Weights of a small GPT-style language model, trained from scratch on English Wikipedia: 8 heads of 64.
MLP neurons of a small language model. Each row is named by its layer, matrix (up: input weights) and neuron, and shows model dimensions 0-255. Each number is 128 + 32 x the weight over its row's rms, rounded and kept within 0 to 255. Numbers have three digits each.
After each neuron's rows, "fires in" lists the words (lower case) most often at its 100 highest values on Wikipedia text that the model never trained on.

L6.up240:115137127141109110158094095106127154120144097103000156156141137101095130097117132178050119173122147171150111132149144144101154186128105102149160160177135178122094147147154123139139123114127147112140105147113132139224174110076152121142185136142100124144084098120096076160139146080162132136095141098109178106111177125172150100136109132081124166085099153111112115104077147144156129076143120122135082152124092164154145118131063138125099167189166154092023089129109135178100113134054113106143113110145098155165129089064072113124163095015186085137118152087122112143104128171153151090063180112099116171120143093169111120145149125132172099171147139160105180111095085056161130129161152143120059121119176162142121113123141124093138148149126105083130148146122070108117172090118134
fires in: "college", "court", "center", "school", "county", "ii"

L2.up256:143159148099154090118155128119178086182139187192166129200111111151152101132116128198117180178137094084100187174081142090116089090112143069145118129116111116137093136124123174129142141114114172178156111129205148136095186133135118121120195154128123076074176102078110111081143102171081129101141093122073094116146088096062112172177143130134153104143130122180168074148140165045171093169190139125133148150113126119136121130114134105129137140116158126116153140123135144116128137097073139155152093144118125110126103041042116158164137111111146122145140088143126137148099132083120126112076081154089121118072095129143122188115073112086163090137103160145117185135094081144105104124116137159095152107085125184180093163142095201147104165167144122194145100193093087160100129120171125
fires in: "this", "or", "each", "but", "and"

L11.up444:118108067150117069092095155102115120134106092110189132124140100111071086141066126091134124147163122122129113121139133113145117093167118153073122132135126230133114180109097109135157132106104230099165163066155150138138174167089093173138120138112137110148133103178129086090157055138095096155125142120179103157153186130149149130068168156182109094208127172131141094186122161068068149106084138144117127129141069140110185115127139160158139135130124130168091177131108065112095245160109162117145099078117083110169174108152171090110130121096101084143170104100163101063110130159141131147128152126157116145124110164156122121106084162081166106109129125095107106133133166107145117081116139099155135141096090091130138124129164120129188204141109180151155117077145175127179107133138083
fires in: "as", "the", "lead", "appointed"

L12.up317:000151113178173107138151119183100075095060146082160138091094133116100150126110139145155153157092084121088194144161070115118085110063119125124155158086113130123057120126142078100100089142084118179121121172130101128138133027108141170087099174202200116135095151154122138135146091085106109112109123103111083188142107082134094121078161133104158115095121123108121131160130184103208139070096159156107149098151206117130146162102131138121159184107077128105099066102161079115127138119087084138103069114096133129120144085108162152165147089056173140121120138107139125158140106130161148137157111142102105147146160152132114135109082121105100148138160162159120158138134184104134112106080210108130100173133118168151116132139114104135124102155150112125145086122068091104094135144124116
fires in: "a"

L4.up55:098113190112130110114113131151099099141106092163110097171143121197123126138102108093117104173163142094135162086189132122125132176124140036123161148106144110069193175169103096153073187117199076152118127078083153088136116105172144100122171153143062102125181097073092107132159125090128088141151160119118144186158137102162125135133141100070072124121113106102150100175119105177078076087135081163142139156092106117121143141173137118121149153068152122075074214102135092118103100166122128133138166100143161130104121192087150168142128131146116072128148114156159143107123172185134146168154139149151094113056195042124158131142107155085141113114119105161150110135147076209122096125117111134127144123112117062147123192159137127130107139154121100121184114112087094142075138149180171
fires in: "band", "singer", "ep", "symphony", "cd", "label"

L3.up78:147139124059125141129119099177152161136072081103134147132104074167137123194090118111108121088145138136157156149101118142122175129087120158168097157133116093126123057164149148121101133087128122145068132080111125153121121123094111068122113119158162145179149123138124161124141126124110170128100084126067115045112123205195144231141130147153097112104070156075187165169115174154124118102125110121136153123137141128171181118093078118060125158103155077131108096148102079065143131131107145151143127166148095144194138142137120116177129129042117150141099151141170131167087104108120182109079085169144156087120103139127106181151187126143128108140186067157188143139143147082106089111127083115126205102130133155138041185147128094103167089124157113089087123097128135127201167141113145
fires in: "when", "year", "time", "day", "depletion", "same"

L3.up536:101147122128149161124103143107134096105120130120120092169063127121102175117140157113073107078128118128103125154133089113142036120116156086129122155126142106159100144167125070087107127183092140178119085117114123106255137093133081150085130098129155144125107163125065144149193178109145141162136084071155093032100166133124149169125128062084134137150098154179102137085119157116158085106136165151088101135104098084113171207166151061115104100081148126113056117137187104067152152106105153151164063150109123094094160136112127105131089090106124179169113105113091117089137127149123148068167185107132127150135151165080144146144140149169127131112128167142101132127110138153100162101088145011150102138103115150139094172112157141144121106109152149149143144092131138110137161109073091
fires in: "all", "mcallister", "du", "four"

L4.up543:097089165149105127105139144098082065181197124128143133120185104053133105127159178181128203102070104175143128105101089119041146085131089144091109093106065074111137149134113109088165110140094174161081085137150206123141160143141119183121135121134089152169132142128107068157119172152133140158104143131096128108131144117146161107126128164165118150128120124181118141119136090117088101110108065118165107107105150099167201134098099142140074102132117158135191104127150112141128119063110087168141094120157083113159146100153124162142036146158110116104143150126109139206147133159118137132060131111111149166125142191139067090108112100156083101157141116143158134214136094091116100070141205109067152092146123141116141101145105080180113105144117140159097165160152077170165119124162092
fires in: "career", "only", "also", "played", "plays"